{"num_hidden_layers": 15, "hidden_size": 192, "num_attention_heads": 3, "num_key_value_heads": 3, "head_dim": 64, "intermediate_size": 768, "vocab_size": 8192, "hidden_act": "tanh_gelu", "norm": "layernorm", "norm_place": "pre", "norm_eps": 1e-05, "positions": "learned", "qk_norm": false, "attn_scale": 0.125, "bias": "all", "tie_word_embeddings": true, "parallel_block": false, "init": "trunc", "init_std_qkv": 0.0229, "init_std_o": 0.00418, "init_std_up": 0.0229, "init_std_down": 0.00418, "optimizer": "muon_variant", "learning_rate": 0.00515, "lr_mult_o": 0.995, "beta1": 0.95, "lr_head": 0.00415, "max_grad_norm": 1.0, "warmup_steps": 200, "schedule": "wsd", "decay_fraction": 0.568, "decay_shape": "sqrt", "final_lr_fraction": 0.05, "batch_tokens": 16384, "max_seq_len": 768, "doc_mask": true, "train_tokens": 167300000, "max_steps": 10212, "dataset": "wikipedia_en"}
MLP neurons of a small language model. Each row is named by its layer, matrix (up: input weights) and neuron, and shows model dimensions 32-159. Each number is 500 + 25 x the weight over its row's rms, rounded and kept within 0 to 999. Numbers have three digits each.
After each neuron's rows, "fires after" lists the tokens most often just before its 100 highest values on Wikipedia text that the model never trained on.

L5.up47:527523520525549514508485499500494469472485535554494516539526465528494508485494495542509521466497505504491495503515479526498525467484508511482516527468453473461516513492540475505541503426508490508511468498486508462535508503469467464522469469508511530497491512499539489426478518512468510518533506508524446519491506533495524539509529564516516509507437465521518501476469471523472528529512
fires after: " one", " b", " dr", " th", " e"

L7.up221:515526468497480521479494490485518484478426508478514458485507511506517517531545514525479479530474512453527465502479440457498544516498525470493471515494451467470511475509478498487485487475500499504522498531484471518475491496500473531465550526498519488465507520472457519517509533503516479514522559500504454518491514475496529456479548491495490525529505547537526498520501554511455459484509
fires after: "-", " Al", " al", " promoted"

L6.up519:497515472512543508499510495511480469462470532488493519549510481517511465506474459511480476514468503533462552550542477506535448486491495492483520461491467512495482486502481498461474498482514491480483463523479496450509503492544482512449521516524497511540485527522527517509466497482492468513480484450515517479523507528498490508500477552528517543527528512511484479516468440567546525508484
fires after: " T", " C", "T", " W", " F", " A"

L8.up112:477484479511481478496509507511501530521493484503475503451514486499493513488488490509511477508500480543505511527529503521516493542479497457515523539541558428472471507512516495482495528494465496520519528514531488525497464478529474514493487467479479511477523482499453476465524477543519490568441481542507551488497473468529533504500498505466502520504502534511500518521488526505515484487481
fires after: "c", "oc", "C", "sc", "5", "a"

L5.up629:494511504495487463505494513480477492496555496446461453512488505519487477502485526507536512525513512511524507480505436517498486458462527532476485511496455496504455496481493525524491506516508486471503518479511510539504479556493507520526500526506467559495504511519453520526490514510502510454498503498485472496485548496499470498510488510538515458508486497485499507542520500476477494520463
fires after: ",", ".", " Bec"

L11.up0:518471489505475516499533522539476484481507501488492534494521480553500510475524525496504489496518548480502456515483528506514500502482489504506539496472484460502444563481561482468469496495486495533476489527472547502521489506497498478482483499522471516469512560469471509537503499540462507551482448493454519501538481442523532517548454516495474477475497480473495503527465475482484519542529
fires after: " ", "2", " $", " (", " |"

L8.up477:507501480500512488506496515495512512524509515528508525504494484518528471487519506479506499533537441505500503518522500513503513508490535498499485469470485479522501464473502500527499480511553519468546450536532555499491479485451509484534529459494538493473504432478464481511497482484484470508532476501543507467496466554493510511497448511527476464488479510511514536475519491522531519472501
fires after: " W", " Th", " Br", " desc", " Gl", "eth"

L10.up358:493471530476490503483467494522481519492492511491486512535543532495550446450544492478521447513488473561528508520510486508530486471517505504510482534558512485467503479521509477484505494524551537526489478491498490525516493452485476474492504537467499536517485485509492535475476535513505501511458522532532480475470490478520507519487487493483534498519530496483494482500533525485453437534512
fires after: "0", " to", "5", " do"

L7.up621:508499508488490519494480473464514526493503513547541516492486548494476488498483535492491504481496500507542502510526484474548522490503480506484521476506499506469463553517496471540520463480482465507497517505500464538501434435497476454484465492483520565511493465497460529501483521489504497514516532488508482476491544499497484515579463505531510487494504493496488455446493481487482499526510
fires after: "1", "9", " U", "7", "0", "5"

L11.up615:530532473543510510521461505430478483570521507471512531469504493508534503510527513544493483515506496520533479505546496508526508471483491521537492511520456482484515562498502441480521498485502459464476467513469449496472553516456485474488499509497505497461495503455467484495548542516461498484505513492532476489489514520490519472525505460528521486494502546480477463538507514479525523503542
fires after: "0", "-", " Women"

L11.up698:524489520482508497480515487523504523461519518462498515512528484493509477503450548463507481508540480476526483498504513499495467470494493459519508517450466487520449494544512529530522493504504471509509470499481521529516410523490547496487499504515505490476482485502487464498505497483482463492504521475492497537492531458533480480497473479535488531477468533516513470524490570515480522531532
fires after: " |", "|---|---|---|---|"

L8.up50:464517515463505465485489519522532493478511510508513545511501444539499486472500490476531464522529487518487514524530501495459486487497483524502511488495533467492495488475463508452475505509517540558498521531457498512427531474513550482498492540507527545492485488489455485519532482513520561510494512510503475493530507485482472496508494506486542478520559534488510516504474481523505509481471
fires after: " in", " In", " on", " into", " to", " under"

L7.up213:477456506467506500493464517498496509482520542495493533466513482528503499532512533520448499483473503522523492495467475525511469490505519503508454553461514470486501498531563511505506496481510509475436508525478500423501499538465493489506490472514525546478491509481496514524505561484513429487512499511498492476497482501457479519441529502493492517510507496510514510529454469558477474525521
fires after: "0", " the", " The", "aged"

L7.up551:485454519493447494513468486543527530467572500497488501523478522532531452495446487519501504466520498522519483493515480488530479503528501506448487477524496559555441511532529507468490501514510457464517473481494520533502504480471504493499509502511509494525491516510508517484464518531487520511463526542520549484493519501486511470488524524469474495541480465534508534490482496539487471510489
fires after: "===", " ===", "==", " ==", "5", " age"

L10.up153:482534450498476538516468499489495516497499451499497521493511506466466548521423523503528514520486494506490482473486496514514501518501504481524478488520526494523503495522512470526507506513511455559471522493495473504482504522488462493486530486505525464472440524487562475461529490503513504533528480481519498510537481472510546482526499528513522488531474479535521452517498453551512532519495
fires after: " |", " –", ":", ","

L7.up227:506495505519519484478498503496476479461559496531468507511459498460488539492479481494525466484516435501484488497500516523510484469493491552490492513510497509513503479538506522490507474474517487457503491520499556488486521493490513537546510525539474500485538490508528500492522533535461536508510457464518445513482513497455522511458504511515522467474482479458468510495518524511478486518491
fires after: ".", " .", " em", " asp", " ad", "5"

L6.up545:503505507473468472505502532518522514464542481530486516460528450495513477514459488542554508542464483513509472506486505465508507493506466493488455485488493523463505526508480511490513480508500505546453498539496526501487495483537520544532487493523502505473493475522475525474471506535501526492527508445496511507488480545482509552459474457471532505479521471478479499501479497510460518490479
fires after: " on", "On", "-", "′", " under"

L11.up474:510497521486495474492470512469481485498531500483433537509480476566509482490477484529544504482464447525508485504541481511534496490504498518531532536524512513494538521493513480508503514536507538537510519483490450493473517499500527551488429520502480469489499497484509513462504518549517503503473462521526507470522496494519483528493524490510503497468523513517495510496475472528446492520514
fires after: "0", "f", "5"

L8.up748:516477560551465499483514461507533507470505521457506531507497524490470490515476509564524462548538503493501488494520470544479504517491487486526503482487509536470508484500548522463547522512537495528515451494502505511440472501510512527477510447486539453466487446492468498470495485517522474520440479496523477476521506537526517509495480519532492468483500505494512456480500474494514526538540
fires after: " H", " S", " J", " h", " R", " p"

L5.up621:470454502535475496463515525516536549492470488519467511467503536496486471493506497513542508527537503479535487525501502501525506496530476493514508530498508516484482519514512497549503472520488490537482472516511519526481491468472505463550471488462497537497500429511492495506546555482483480497497478532496471472498516527512468508503458479495502523522551455526479521509556514495516489518489
fires after: " U", " Z", ".", "S", " S", " St"

L8.up340:493435523512500486491499512507523505521499472526469479481472522496514502497545534480515471549513485517540503490515500494473483554557464510478488481510509512509483475462494488510479463502473475551529508510488496493510527502496490480495506512477556515491501479507478531479520448492527490523453487486485456495547532461505521470480465435531501526496476498505479526496493513496544569530515
fires after: " gr", " Gr", " University", " Br", " J", "gr"

L10.up427:481482493503483504525523514487518513517507481516496487488527436535487531461473488540514489532493465515531506484561533521536496541483536488507542460512496490491508543506522516512475466489568511487522510529512505457516527510463491459460491501492513517497466491555499494486509495491538500530492469445505469476526482496542525493465451534495533519498479534514518495464504478493526445513488
fires after: " c", " C", " of", " T", " Gu", "c"

L10.up457:469510514476551491527455463512488476520505481513483525575465488498498480527461524476492513516502495469494472539521483461520592501504503483511547514461474510457536489540478521464532523489455527496514499498509476463489489487470534486497515496465511501502533493474518495481522491512538469520473549516460544524481450490479519453518477517520552499463472543523488497512505479504494493525504
fires after: " |", ":", " M", " met", " m"

L7.up522:483464505518503486555491542499484532548517463517501498503484467467522469524494494485523524499462474494491517510496469516514520554508508501517503486479509483487447510476521507523503486495498467502421489525515468467485468460471481473536492473522501520486470503473534488496469499475507503465487524536498497495519482478458544540496469517515494477504476542519489483592502519554474524522482
fires after: " |", " Release"

L5.up669:505458525540503469531525516529502531536500475493463531505496460474479539549491474496482512510497518484462517506499499497482505533511521518569500484506470481499491510501474533501498517488501495473529497482493461466485476525522473490466466473506549475504506489460458486520467537500473499507494501508509527471543504508531514509478506561514479563492518528544486494505524507527491477502532
fires after: "\n", " was", " is", " a"

L5.up201:554497519443517465497484532491558484501538507475522486512513493484530463507480512524555497503502472474496506499501526504505486483479497529437473507554507513543476519517488513513505512487471493544455486486539501499516504507499488486498492500510517507501504491491485488472448463507509530484559472521496466470493532491516500495519481528493542448496446477504508498528489471464453487478480
fires after: ".", "%", " age", " ±%", "6", ")"

L10.up532:497468544521502464489499464517517518441504475481489463519460463523498486499521494518472494445517533541512518475505527526490504457479588506544533515485497503504508548485490526538478493539487497492468491462489474503472474481490499500497474519484451532480518482535502547510445476472508491517491509521513509503501463531481504495507498488499473507501507489515496463468529403535503489517526
fires after: "2", "4", "8", "6", "7", "5"

L10.up180:497499493539445490508490502448504462538539547501513490529498546533530482463539517466516509525469516511503430485483496516446556487532497452511477517470496436500527491516515477507531542527537486523473506479482478521510500488511512514473476479507462517484535484473454543517491516547511528484489470470475520525478472501504500500512469515544498496509482520494500515502504525442516477525497
fires after: "0", "″", " focus", "/", " years"

L10.up383:496514514523461535493457464518532484487558509490509523527498519515501477479463489548505518483440490489532475496525478536470516449468470528477539499511552490492492500510507476505505511469486547536502520522476489520492545482528529514491476490501536478520512512491535467496490513488509465557484499450502501495478502529490516525499502543513502501482478483528473517510510462517483479533491
fires after: " G", " Y", "1", " g", " p", " J"

L5.up692:474454475484524481480505500489529490536504501472504468526511504518509469490477522489513431517519531552478528558521472545499492476506490505481464521508459526472500490551503486522544522500481465509489479526518525442547535517486502413499472525511519535491487461468506467552539480474523512546506493501497492469532479499491487494486459506527479508513506496489516534523462511506485503493463
fires after: ",", ":", " the", " ("

L11.up713:521523533490457510530449484513531486527528505507527539517523481502520524533486526542523469485492461483498513485505489490518494447495498429511494503494526481544545530541499478481496486525475518546505492485507472513489524507531531456491448528497491494479550494477561491488546510467491495519480527509492482467490508465467461552541472486498478503520518505515480502517495518494528540502525
fires after: "-", " Y", " one", " F"

L5.up215:505523507517491505546518541485501447532505484527507505501465548482540504461451520474487529490481476525477474501516493512465534511469494521521505515499504470541505506475513478483520492427533477502475527492477520478465507533526504516544474493488506493457517472485472453519472516538481487544551513493519503456509494515483531525488491550522493524542492519491497511494498492488455529510473
fires after: " the", "%", ".", "-", " were", " there"

L8.up412:503451504520478546494496528487441489508503492475463508497503472484498515502542489529509517453467516535493512522526454486479478526492511518511470545478519525540514483471499491490486483529509510503478477463477520487499533510479461524514500479541481479509473518513528525472478482516504485492515486467524487499466497499483508496488508493435451478535533468500567551529478475483494545515536
fires after: " ", "5", "4", "1", "2", "6"

L11.up600:506523527515503475544453490501489526481482505452491523524501479466536480490563489520522511467537502505492522525524527517482498461506503521513503465447491536541529539474505443494522512514447511484511485496489477466553471483507529510523497510468488485503509536497523494506529479463501495500510521554526513460468484512538512515488517458532533515518524518520486498514525482528471462478553
fires after: " to", " not", "6", "5"

L8.up569:505467503517523469547496426516504449466494451477502460545497512492500494504505508495499536505513498537566465477516488534480507519545519505516534488471498495498465510499494506549464508502472513478487456538493508443495483498498510449490507456523474488494522475499487487507508499443495481518509569475480474512514497475500530530493531538518482491507520507522502563480505516504507531540489
fires after: "9", " H", " m", " M", "0", "8"

L5.up319:549465520529463501540477495476482506506516478487482485515511505536473518489442530494499476457495497520494496484529506486491507500489515534497524503472447529505524498513504501501452554488452518503485517476514525451502509510435506496494478469517532490516545514505481521478469505501465512536469470489507498546529494534529499503474456532499479512518511510523505496478554500519492455468479
fires after: " was", " b", " a", "==", " is"

L10.up619:469472509507480547545518492495512519514441510508486480516523505512508545492523457492531456500495491512484483528518485506476500478519517496499475443505475487501511519489462553487557535488525513525504502521454421530502487482465466493518483479519483524474487439487441473519517542504507524490495503480514548537457485513532528486506477516492519500526477487484513498483501507520482492518512
fires after: "0", " en", " inter", " con", " al", " Prime"

L3.up449:518479431530503495497487506535547493477523517475512466457483482513494510463492506520546505478480542494500545526548479498472504455532502502444452490513538496511470468525530521540495461513483488493480518480513485489519485461551477512496502518484488517461484533523529490511510518499515450509495501505507488535457552497478464526466508511517493534513491509534518523453509481484470550461487
fires after: ".", "'", "%", "\n"